config.yaml
intermediate_size: 1792
norm_place: "pre"
rope_theta: 25900.0
attn_scale: 0.125
tie_word_embeddings: false
learning_rate: 0.0046
lr_head: 0.00441
max_grad_norm: 1.0
dataset: "wikipedia_en"
MLP neurons of a small language model. Each row is named by its layer, matrix (up: input weights) and neuron, and shows model dimensions 16-143. Each number is 128 + 24 x the weight over its row's rms, rounded and kept within 0 to 255.
A block is one neuron, or neurons of one layer that tend to fire together. After each block is what it responds to, as a language model described it from the Wikipedia text at the highest values.

L10.up131 [163 144 113 128 105 146 141 116 139  82 144 171  99 186 133 143 140 110 104 125 145 113 131 157 138 124 154 115 155 131 152 166 115 136 203 115 127 140  75 140 122 108 126 158 106 132 134 184  69 147 123 134 154 142 128  61 102 102 107 137 140 115 100 157 133 101 114 122 124 115 117 151 147 183 118 107 105 108 140 132 132 144 139  74 122 124 125 115  96 120 142 117 132 192 118 116  99 187 109 159 117 130 108  86 135 125  99 117 121 122 106  64 163  97 136 108 124 164 154 119 115 105 136 167 135 116 131 120]
L10.up151 [134  90 137 134 154 134  92  92 137 106 174 151 102 128 131 118 126 123 122 135 116 145 145 107 135 106 143 138 146 147 145 144 132 126 128 166 141 153 150 125 171 154 120 154 134 137 112 111 122 114 138 156 176  82 115 163 107 120 112 139 166 128 171 136 163 133  82 154 117 145 109  74 145 169  99 124  93 136 115 126  86 129 144 139 129 161 183 133 138 124 127  72 130 137 159 159 124 147 116 100 115 137  94 124  88 163 109 158 122 109 107 153 142 115 126 134 103 132 116 137 158 111 121 110 106 100 180  85]
L10.up391 [117 135 123 137  88 129 116 112 142 146 112 156 119 146 154 145  68 145 132 155 146 120 155 141 129 123 133 149 132 164 120 177 121 188 130 124 101 116 107 117 176 142 127 151 122 134  93 130 113 105 136 112 101 112 136 119 106 120 103 102 142 152 164 137 134 107 117 135 131 119 108 136 113 155 140 138 126 142 148 107 139 116 131 100 103 134 138  98 140 105 109 128 169 128 124 102 122 133 183 133 113 143 109 128  89 113 118 164 105 123 121 114 161 184 153 156  80 144 112 144 118 130 145 101 138 150  90 117]
L10.up393 [162 101  82 129 133 131 125  87 137 147  93 160 160 195  97 139 119 163 137 139 104 139 137 145 131 104 134 173 106 128 140  96 123 125 119 131 114 144 115 146 139 131 152 125 118 148 102 127  92 108 148 143 112 152 127 108 145 112  71 110 129 148 121 163 131 137 112 104 106 149 135 107 176 121 142 131 130 122 123 122 141 128 106  67 130 149 117 141 105 109 122 112 109 124 113 144 116 163 128 137 134 121 101 122 116 141  93 138 120 134 145 143 117 136 146 115 167 165 141 131 153  89 154 121  93 113 188 123]
L10.up494 [156 125  94 112 115 136 108 113 119 140  84 128 139 134 118 186 139  99  76 121 140 111  53 112 119 133 121 116  93 138 137 130  93 143 171  82 136 106 158 145 130 146 145 140 137 123 111 123 131 127 116 114 106 100 120 122 124 109 126 115 106 136 110 169 100 158 145 117 130 145 152 149 125 117 131  81 103  99 136 162 141 135 143 109  82 112 129  76 126 103 119 172 125  98 175 126 130 119 121 135 170 161 133 103 103 137 183 142 170 161 128 156 135 162 142 113 122 174 117 138  69 131 150 183 168 133 157  88]
L10.up520 [133 128 133 154 142 117  94 127 138 135 142 167 180 164 125 136 116 101  99 154 160 162 109 160 125 161 126 103  96 143 117 153 175 175 138  75 104 120 148 154 117 106  87 111 118 120 168 135 110  78 114 140 132 126 149 128 148  95  91 121 120 119 177 184 132  88 113 163 150 128  99 147 100 128 163 110  56 123 155 106 142 164 122 148  89 156 164 151 148 124 153 156 161 115 129 129  63 163 105 110 122 151 124 131 105 141 114 167 114  89 123 126 124 142 160 143 111 156  93 128 113 108 130 158 158 123 130 136]
L10.up569 [143 131 107 144  93 120 117 127 159 172 139 118 112 139 152 105  82 133 126 139 106 153 119  94 142 131 100 120 108 109 100 151  93 187 140  91 138 120  94 117 144  84 140 169  99 104 124 143 142 117 114  99 121 142 126 122 151 122  88 180 129 119 159 139 130 152 173 100 107 160 127  74 107 152 104 115 134 101 147 129 146 145 143  97 107 171 173 104 171 107 143 116 107 127 140 110 112 136 153 144 156 104 157 131 150 160 119 149 126 119 122 121 121 157  95 139 119 108 125 166 121 160 130  84 107 142 151 125]
L10.up571 [125 160 127 136 116  98 168 161 151  92 128 138 142 100 112 118 104 132 104 113 148 118 100 131 148 129 132 104 142 118 146 162 121 114 115  74  98 131 153 125 162 100  94 124 134 121 136 113 164 128 106 143 157 182 171 133 140 102 157 192 136  98 116 181 104 105 116 149 116 102 119 119  96 129 104 124 137  84 116 129 108 123 158  82 113 160 120 115 143 138 179 144 103  93 111 146 111 154 113 130 120 141 139 104 158 125 118 149 161  85 122  85 144 142 153 110 130 185 144 136 142 123 136 129 171  94  98 131]
L10.up1145 [134 124 144 148 158 174 171 136 142 163 115 141 108 130 142  95 119 150 117 120  98 130 104 114 110 131 140 145 151 132 130 141 166 135 100 165 130 138 126  77 144 106 117 135 123 140  89 141 118 136 130 150 109 127 106 145 151 150 135 148 150 117 127 114 132 133 103 163 140 131 137 113 112 101  92 105 109 104 148 121 169 151 182 164 113  98 134 129 117 140 103 135 167 107 115 114 162 123 108 163 130 127 142 144 158  74 106 114 126 175 128 120 117 156 138 106  86 109 132 145 145 124 105  87 131 123 141 111]
L10.up1174 [121 112  96 113 118 121 115 161 117 180  81 159 106  78  91 117 140 178 151 154 146 132  85 141 116 126 133 148 132 150  72 127 185 156  83 138 125 116 123 168 136 141 137 123 129 143 144 119 151 101 115 131 150 130 166 125 135 151 149 106 111 147 172 146  90  91 149 133 131 138 134 112 152 129 106 123 154 170 143 190 143 134 131 131 123 162 117 160 151 125 151 127  96 137 184 123 168 123 118  78 140 109 126 144 127 148 102 157 114 116  70 139 114 145  93 140 159 133 122 139 142 192 145 135 122 112 120 155]
L10.up1297 [152  83  83 140 125 158  84 104 158 119 143 156 127 165 154  77 145 104 110 130  93  69 134 149 146 132 105 189 131 112 106 132 119 119 137 145 138 131 102 120 139 103 142 176 116 111 135  76 154  99 129 149 143 140 134 131 156  96 160  84 132 171 151 138 110 175 102 141 134 170 161 120 121 127 146 132 139 151 122 149 145 163 136 121 141 105 100 121 141 152 107 110 121 103 134 127 147 112 126 100 150 113 140 145 153 101 114 162 110 153 116 105 157 109  95  71  74 156 128 110 139 123 176 113 117 142 134 139]
L10.up1343 [ 98  93 133 184 149  93 119 123 130 129 112 109 100 100 147 108 112 104 135 147 115 187  90 128 124 122 164 111 131  74 145 110 112 128 157 127  82 104 106 115 114 105 152 102 108 150 107 112 141  94 118 141 138 135 152 128 160 122 114 171 118 131 135 165 146 124 112 196 102 143 154 167  98 108 126 105 159  73 116 103 161 109  94 167 104 145 116 110  72 119 108 166 186 151 128  92 109 143 103 125 115 123 158 110 166  78 137  87 135 116 150 105 111 144 106 122 115 159 144 109 108 131 157 102 142 159 141 143]
L10.up1642 [165  85 103 112 135 135 116 133 119 157 147 179 125 140 123 124 156 153 125 134 133 176 136 117 120  92  97 107 103 147 116 181 135 111 151 139 103 105 126 149 129 111 145 111 137 156 158 144 147 102 108 148 164 131 152 141 137 117 156 141 144 118 160 147 152  91 131 123 116 141 140 166 148 144 122 144 122 117 144  78 149 109 164 139  99 121 127 117  92 117 138 152 146 151 138 155 118 128 136 159 146 134 138 116 130 112 136 113 115 141 113 135 121 163 127 125 131 135 116 161 139 125 158 188 137 142 125 134]
L10.up1656 [120 138  77 109 146 167 126 132  96 134 127 172  95 132 142 124 123 126 101 126 133 115 153 174 166 115 182  79 128 138 140 147 153 118 146 123 141 157 127 140 121 106 149 109 131 100 160 118 116 142 126 137 100 134  97  94 124 124  99 129 120 186 102 140 124 145  98 128 121 143 183 146 149 151 116 149 134 115 110  94 150 153 128 120 128 153 139 154 141 166 126 133 130 124 177 137 142 137 159 104 117 112 123 185 121 110  97 164 134 122 146 146 178 123 126 100  47 131 172 157 134 148 128 136 107 105 146 110]
L10.up1682 [147 136 114 105 104 130 146 143 109 133 126 107 108 105 154 140 131 128 133 148 140 131 120 115 124 106 133 103 118 131  77 145  91 169 118 164  85  98 102 154 104  95 150 133 162 108 161 151 187 135 138 121 130 166  86 105 143  89  64 114  92 138 115 138 118 121 128 197 131 171 135 145 145 125 107 151  74 105 129 120 145 138 111 122 126 145 135 119 148  90  73 127 153  89 157 131 110 136 169 108 170 129 143 151 109 136 148 128 104 104 136 144 101 154 175 134 130 123 129 119 108 136 109 170 148 167 195 162]
L10.up1748 [135 117 156  87 144 115 108 148 141 153 140 115 117 141 149 140 136 113 121 169  99 118 168 119 118 148 143  96 149 117 155 142 139 133 128 119 113 158 145 123 120  76 116 134 142 105 121 124 118  96 116 126 126 135 137 141 101 131 155 152 151 124 160 122 125 155 123 106 125 121 147 170 124 144  96 130 130  78 128 117 101 128 127 136 128 130 135 146  80 118 120 125 146 128 146  58 135 129 142 149  91 176 133 148 126 106 121 123 139 131 129 118 127 141 117 116 141 119 133 161 113  97 124 134  97 135  99 136]
Responds to: Table row-ending pipe. The closing pipe at the end of a wiki table row, just before a line break, e.g. after "5 |" or "Won |"; also sometimes a sentence-final period or comma.

L8.up387 [120 148 103 110 125 122 121 109 137 146 118 138 176 100 108 119 136 112 193 169 115 115 132 155 114 140 116 116 121 119 118 143 120 152  93 132 112 108 133 133 152 148 116  84 135 124 151  83 117 131 118 104 125 140 142 166 121 117 117 194  88 151 163 141 108  86 170 123 128 107 158 159 120 131 163 130 137 151 136  86 115 112  78 104  87 137 111 109 122 143 118 123 149 161 101 108 154 114  85 124 133  97 121 183 111 154 142 134 152 111 104 163 142 159 135 135 115  82 149 129 150  91 126 148 106 101 145 112]
L8.up561 [134 124 124 114 138 116 129 126 158 132 118 174 104 130 121  96 140 154 156 144 119 156  89 144 115 121 145  99 180  93 140 144 117 127 137 175 182 121 129 135 157 119 118 106 115  95 141  80 141 125 120 107  93 116 122 151 129 140 127 132 164  95  90 129 130 181 150 127 148 117 138 101 123 162 101  82  97 127 135 179 141 102 146 118 138 146 124 110 153 139  99 115 111 142 121 157 131 146  94 141 163 127 158 121 116 158 133 129 124 131 122  96 127 120 154 122 134 101 164 119 153 135 184 137 144 136 133 136]
L8.up958 [157  90 129 133 142 155 165 124  96 116 117 150 121 162 125 115 126 129 132 190 122 170  76 135 114 149 137 165 166 125 168  87  84 131  96 121 124 121 123  89 125 124 138 144 141 111 134 117 151 109 118 104 161 141 116 144 135 136 107 101 162 129 137 118 154 172 167 134  89 137 112  96 203  69 171 136  92 131 112 124 134 105 133 145 116 132 154  90  94 121 116 100 117 153 172 151 123 115 152 138 165 122  99 122 135 104 137 112 164 138  91 124 153 139 103 153 141 120  93 151 114 135 138 108 135  95 127 168]
L8.up1768 [139  98 121 119 125 145 133 154 131 142 103 148 143  93 162 118  88 163 127 120 104 138 121 106 147 127 126  61  95 132 140 180 112 146  92 155 116 136  87 105 154 117 131 127 114 109 141 103 134 166 127 128 151 110 112 172 112  91 144 176 135 119 145 123 152 132 127 140 134 103 137 166 101 114 167 132  86 135 102 143 129 123 117  96 129 131 109 125 108 121 127 145 104 164 107  80 138 127 113 148 120  95 122 129 155 134 111 140 124 108 111 135 134 163  95 157 111 130  94 143 144 136 145  85 124 106 115 119]
Responds to: Item-ending delimiters. Pipe or newline right after the last word of a table cell or bulleted list item, e.g. after "bandleader", "Glasgow", "Neon Future IV".

L8.up35 [ 95 140 119 151 129 145 166 128 164  61 125 142 133 111 141 118 147 155 154  91 134  97 137 119 118 131 128 124 172 178 123 127 105 108 124 116 133 135 137 106 176 129 148 151 148  95 130 138 101 112 168 113 132 144 125 139 150 136 121 161 115 123  91 126 164 103 110 115 154 108 138 134  73 151 101 112 118 166 124 161 127 145 141 120  97 159 173 168 107 120 158 144 129 126 154  87 132 159 125 116 144 100 161 108 136 136  98 121 150 152 150 102 132 132 130 130 106 118 125 111 151 137 158 126 164 162 141 155]
L8.up445 [ 90 144  97 139 100 107 189 119 120 156 122 124 122 135 148 123 124 140 111 129 134  92 109 133 155 128  80 129 111 126 160 160 141 121 126 144 137 108 171 185 154  84 158 115 130 110 109 135 132 125 143  92 146 116 163 132 165 141 119 173  99 135 120 159 107 111 143 114  80 116 105 160 152 121 115 175 128 117  98 175 123 128 139 139 137 132 129 115 161 128 126 156  87 114 156 105 147 147  96 155 104 137 119 108 100 127 101  75 130 152  91  75 111 167 116 150 129 129 115 125 134 172 129 130  93 182 120 151]
L8.up1100 [ 86 157 127 142 130 127 145 150 130 143 106 124 123 144 126 130 141 118 139 102 120 114  78 146 114 124 147 135 137  88  89 158 135 107 129 121 139 144 125 129 159 116 135 137 129  61 169 206 110 152 142 175 105 168 113 174 144 179 127 148  94 125  97 159 143 121 121 111  99 144 117 139 138 147 154 125 115 146 136 123 114 112 146 100 151 152 136 133 161 123 125 104 125 123 155 107 116 139  82 187 127 173 137  81 146 143  60 105 120 113 112 115 136 162  87 153 122 134 155 126 163 116 136 144 143 137 120 138]
L8.up1125 [123 131 113 100 124 143 136 166 163 106  90  97 198 133 114  69 125 130 151  85 115 108 105 132 149 116 125 117 135  94 149 126 162  97 117 109 132 170 137 148 137 144 117 139  91 104 113 173 109 134 142 125 145  96 109 140 135 145 141 149 114 127 128 140 106  97 170 132 125 134 158 143 128 113 146 115 115 146 123 135 103 140  98 152 129 147 121 142 132 154 107 143 132 164  98 113 133 149 129 195 122 173  90  86 139 117 107 111  92 128 106 144 147 162 119 167 105 128 134 118 161 142  98 161 114 143 115 145]
Responds to: Post-nominal participle modifiers. Past participles directly after a noun that begin a reduced relative clause, like written, produced, used, spoken, often followed by by or in; also that or such right after a noun.

L3.up1693 [147  90 106 159 172  46 105 101 154 146 125 191  84 128 160 109 141 113 114 156 122 119 133 125 131  94 136  81 130 120 156 147 112 111 121 116  84 123 101 131 115 134 161 136  87 141 113 113 174 132 104 123 184 115 144 162 182  57 173 151 133 104 124 126 116 132 109 116 127 132 120 130 133 105 141 154  80 108 102 152 142 109 158 144 117 154 130 128  82 109 143 135 142 114 110 125 138 168 127 160 150 131 132 143 127 171 131 124  84 117 140 124 101 117 140 152 137 141 160 122 101 133  94 130  85  80 148 116]
Responds to: Table cell separators. Pipe delimiters in wiki-style tables, especially the closing pipe after an empty or final cell just before a line break, as in election, sports and timetable tables.

L10.up198 [117 102 116 149 137 126 137 109 163 127 110 146 123 145 115  96 141 106  97  81 121 135  62 109 210  93 114 146  93 193 126 120 106 135 105 138 130 107 141 116 101 120 130 130 152  81 139 139 185 142 130  98  85 190 172 104 184 109 134 142 135 139 120 128 148 146  89 140 141 116 148  89 155 141 119 137  97 127 122 158 132  73 117 136 130 114 117 121 130 146 137 148 122 124 145 116  94 117 165 103 176 137 168 131 152 166 117 153 148 104  90 128 135 106 121 144 100 151 136 101 160 143 102 145 111 143 122 164]
L10.up307 [147 144 124 122 122 164  99 142 125 154 108 153 164 146 153 143 125  86  94 114 124  84  99 134 146 157 137  87 134 162 106 153 122 102 167 128 119 135  73 162  98 151 126 118 144 117 118 179 138 148 114 111 150  93  80 130 142 124 130 118  90 156 122 114 130 134 161 149 120 130  94 100 163 108 129 132 132 116  79  92 157 122 110 139 115 123 157 180 103 146 111 117 141 150 111 121 139 144 121 132 140 133 152 137 124 139 116 170 169 141 126 121 166 118 126 126 131 143 176 172 131 172 137 128 108 145 128 118]
L10.up388 [ 96 116 131 118 124 113 143 100 160 158  92 123 123 110 145 152 112 140 132 131 144 150  96 115  86 112 153 148 119 161  87 167 135 160 131 143 122 137 108 132 133  88 141 139 135 117 120 144 148 158 121 145 142 122 135 101  42 120 169 166 126 121 122 115 129 119 123 166 143 103 142 113 154 149 147 140 131 121 104 148 151 157 140 164 147 109 117 144 126 188 124 150 126 152 131 145 114 126  89 119 119 122 102 147 118 133 108 131  85 149 122  80 147 105 131 131 122 140 154  96 164 147 167 125 148 100 128 104]
L10.up446 [133 126 117 170 169 151 163 120 162 140 130 103 123  92 120 120  86 147 114 116 123 122 134 102 101 165 114 128  90 145 117 118 128  67 134 150 143 114 144  94 143 149 129 127 132 109 155 180 153 136 140  94  89 131 161 130 128  95  98 177 111  98 101 152 124 130 141  96 102 116 141 125 151 135 118 106  84 154 130 162 135 156 123 130 115  93 151 102 113  57 103 140 137 119 168  93 117 117 126 110 116 129 161 140 101 107  79  95 148 133 142 124 129 152 117 173 141 142 107  86 173 170 127 145 152 125 130 133]
L10.up799 [155  73 133 121 121  95 131 137 140 148 123 151 106 155  97 112 104 143 108 108 153 127 156 152 150 158 102 132 122 116  96 140  85 110 127 151 148 106 114 120 136 186 105 171 131  98 144 118 131 149 157  99 130 133 159 117 114 103 152 173 108 131 125 115 126 125 175 134 172 134 118 114 142 100 147 151 135  96 163 108  89 111 154 124 163 125 139 110 129 108 114  93 113 108 148 147 123 144 124 122 100 134 100 114 154 146 137  98 127 121 181 155 129 124  94 173 175 128 135  86 173 136 127 121 110 163 122 150]
L10.up882 [158 145 149 126 139 153 129 155 153 133 102 145 121 145 125 102 139 142 146 156 104 127 105 150 120 133 100 160 170 114 132 146 140 138 116  99 158 101 113 107  87 159  89 164 132  82 166 108  76 131 153  89  93  95 107 126 152 135 119 132 108 114 147  74 148 149  92 149  96 109 108 108 110 138 103 145 140 163 105 149 105 150  98 119  81  99 167 142 121 120 172 160 177 105 122 166  79 142 140 139 133 122 127 142 139 124 165 121 117 148 140 106 115 132 154 116 136 162 130  97 107 120 116 131 111 171 154 134]
L10.up997 [161 115  78 112 171 147 121 142 127 153 115 193 178 117 160  83  99 142  96 162 102 114  82 115 165 129 152 101 126  90 131 126 124 182 110 118 139  90 157 126 126 115 146 115 141 112 128 140  69  92  98 180 138 102 136 116 158 162 113 126 114 133 102 151 155 116 139 116 135 129 136 154 112 130 136  98 124  98 143 121 133 141 118 105 113 146 115 128 135 126  95 108 151 109 124 107 139 121 108 132 106 170  92  99 135 121 127 110 144 106 140 140 108 176 114 100 119 154 140 128 164 118 135 101 152  99 148 119]
L10.up1141 [ 81  94 137 115 130 106 168 122 122 171 100 188 127 160 124  98 116 137 117 113 128  93  93 100 128 170 158 150 101 115 128  98 159 137 125 160 135 171 125 100 127 120 134 139 146 103 147 151  74 126 101 174  98 102  99 117 128 100 122 143 152  93 147 106 104 121 116 124 111 150 143 169 154 121 141 103 117 137 102 113 119 174 157 120 122  94 120 137 118 121 144  86 126 120 130 117 151  86 135 146 155 156 159 105 155 138 137  66 160 150 110 143 145 112 130  84 135  94 109 174 155 127  98 100 106 118 114 156]
L10.up1323 [144 126 151 155 169 130 153 129 128 129 128 180 135 137 172 118 108 130 137 154 128  85  84 143 143 150 107 116 138 124 124 136 188 134 111 133 168 137 134 114 169 108  85 118 142  81 138 149 116 144 133 141 119 146 152 157 163 135 153 163 149 135 125 136 151 130 136  98 114 103 161  89 113 174 168 125 147 127 123  90 135 161  97  99 129 107 123 123 147 114 122  88 126 106 108 103  98  73 114 147 129 135 170  89 129 112 135 152 185 153 145 130 109 216 123 130 135 141 152 100 157 159 115  91 123 151 109 153]
L10.up1580 [117 132 140 134 115 136 107 174 145 107  94 129 143 135 122 106 152 132 136 112 115 116  83 140 143 111 126 132 136 141 142 129 152  94 111 113 110 140  98 119 126 137 111 132 156 121 141 125 173 141 176 142 103 145  92 153 101 148 171 149 119 101 114 113 141 153  91 115  67  81 142 101 135  56 127 105 124 127 137  85  96 179  93 192 127 150 133 111 191 133 149 149 149 172 143 151 139 141 143  97 132 109 155 160 112  96 153 120 107  93 179 118 111  82 107 112 115 159 127 128 207 119 139 124 168  95  79 132]
L10.up1600 [ 52 142 115  92 141 150  81 130 130 127 173 154 117 128 155 131  82  96 118 132 128 183 131 146 154 159 127 166  88 123 124 138 137 121  91 105 141 134 153 128  81 138 130 138 111  89  60 158 151 154 154 122 154 114 163 143 118 130 138 153 124 168 145 141 134 105 119 127 131 156 113 136 103 131 130 138 108 131 131 122 106 141 159 120 123  94 161 133 141 139 114  78 116 136 149 100 125 187 124 113 108 123 127 164 128 112 120 147 150 156 132 127 135 143 145  87 130 130 142 152 146  94 141 151 123 148 135 128]
L10.up1696 [ 90 100 148 152 127 109 113 143 110 120 142 169 101 142 107  93 151 138 144 122 116 132 118 125 111 149  83 195 133  67 114 139 100 105  47 122 122 101 113 136 141 126 102 128 125 107 143 168 144 137 148 127 130 146 180 108 154  80 131 131 118 115 127 115 124 116  96 112 129 114 147 140 101 124 137 151  95 112  97 127 116 113 146 182 146 115 144 124 146 120 118  80 106 105 137 156 123 115 133 137 172 116 123  81 137 138 120 146 159 123 137  90 132 122 155 131 112 120 166 123 226 127 129 137  95 153 112 117]
L10.up1757 [143 122 134 122  67 125 101 147  83 111 148  97 112 140 118 108  92 113 156 176 118 125 133 108 151  78  87 153 116  85  89 144 136 130 110 136 130 128 117 144 144 131 113 113 135 116 131 130 127 139 128 185 165 108 137 121 159 119 131 140 128 105 109 154 136 107 158 114  60 135 115 141 106  85 111  93 147 145 117 163 173 144 123 151 141 129  99 131 131 126 111 145 144 125 121  95 119 123 154 114 166 112 141 130 110 124  75 116 129 128 141 125 133 134 127 134  79 144 139 106 139 148 153 134 152 136 115 135]
L10.up1761 [118 140 139 135 163 135 106 140 147 122 120 140 138 109 137 113 130  98 116 175 143  92  89 157  95 174 151 159  99 151 136 145 118 143 141 121 138 115 121 127  82 117 118 108 124  92 113 122 160 127 133 109 141 140 169 125 126 103 113 163 103 126 102 114 159 111 145 101 119 174 152 111 129 133  82 125 127 108 162 137 135 121 126 124 130 131 161 106 117 124 118 108 132 141 134 109 152 170 141 119 149 111 131 122 144 109 112  86 161 121 102 160 122 140 147 129 183 159 117 137 114 108 144 147 105 160 127 121]
L10.up1769 [139  95 149 178 160  87  87 153 120  80 103 127 149 129 133 119 131 134 138 109  95  94 103 130 108 158 150 129  83 145 107 139 114  87 132 116 107 162 162 141  98 129 109 178 141  58 178 182 143 113 145 126 111 124 131 116 158 126 122 111 109 151  99 133 113 132 162 114 164  92 154 122 140 142 122  91  81 169  86  78 163 123 111  98 138 116 145 137 148 170 132 134 112 147 134  95 149 111 108 133 167 115  90 127 175 111 140 151 110 185 139 106 131 117 104 166 113 148 111 135 139 160 115 132 117 143  89 150]
L10.up1777 [ 98  75 115 111 119  89 130 122 144 106 144 100 131 141 116 104 125  90 152  98 119 123 142  97 145 122 148 155 108 154  90 110 163 157 135 136 144 124 141 134 130 132 151 151 137 101 131 109 101 110 122 135  82 144 140 112 124 101 137 105 139 115 125 120 142 103 105  80 151 101 111 134 133  77  98  91 113 118 114 128  98 198 167 160 126  71 116 153  99 150 158  98  87 157 135 109  91 101 117 142 140 141 156 137 160 130  97 186 156 112 143 102 144 122 141 113 117 145 130 122 179 141 122  98 138 121 116 156]
Responds to: Predicates expecting prepositions. Participles and adjectives that usually take a following preposition or complement, such as similar (to), based (in/on), known (as), written (by), compared (to), located (in).

L3.up1514 [163  93 152 133  92 122 101 139 135 139 150 135  99 129 143 154 146  86 131 111 122 103 124 127 113 134 108 128 140  95 121 118 152 149 156 145 108 175 121  99  75 104 120 124 131 126 109 136 126 109 145 119 139  89 153 165 178 119  39 131 133 152 114 144  91 142 160 160 133 172 160 112 174 123 106 146 114 136  93 104 132 100  96 152 103 116  91 131 112 127 149 115 135 153 122 125 131 118 136 106 125 128 133 118 180 105  75 133  93 127 141 149 149 140 133 131  95  99 107 162 139  99 160 136 131 144 157  86]
Responds to: Comparison and change words. Relational words, chiefly "of" after change/regardless/number/understanding, and words like different, similar, related, new, adapted, changes.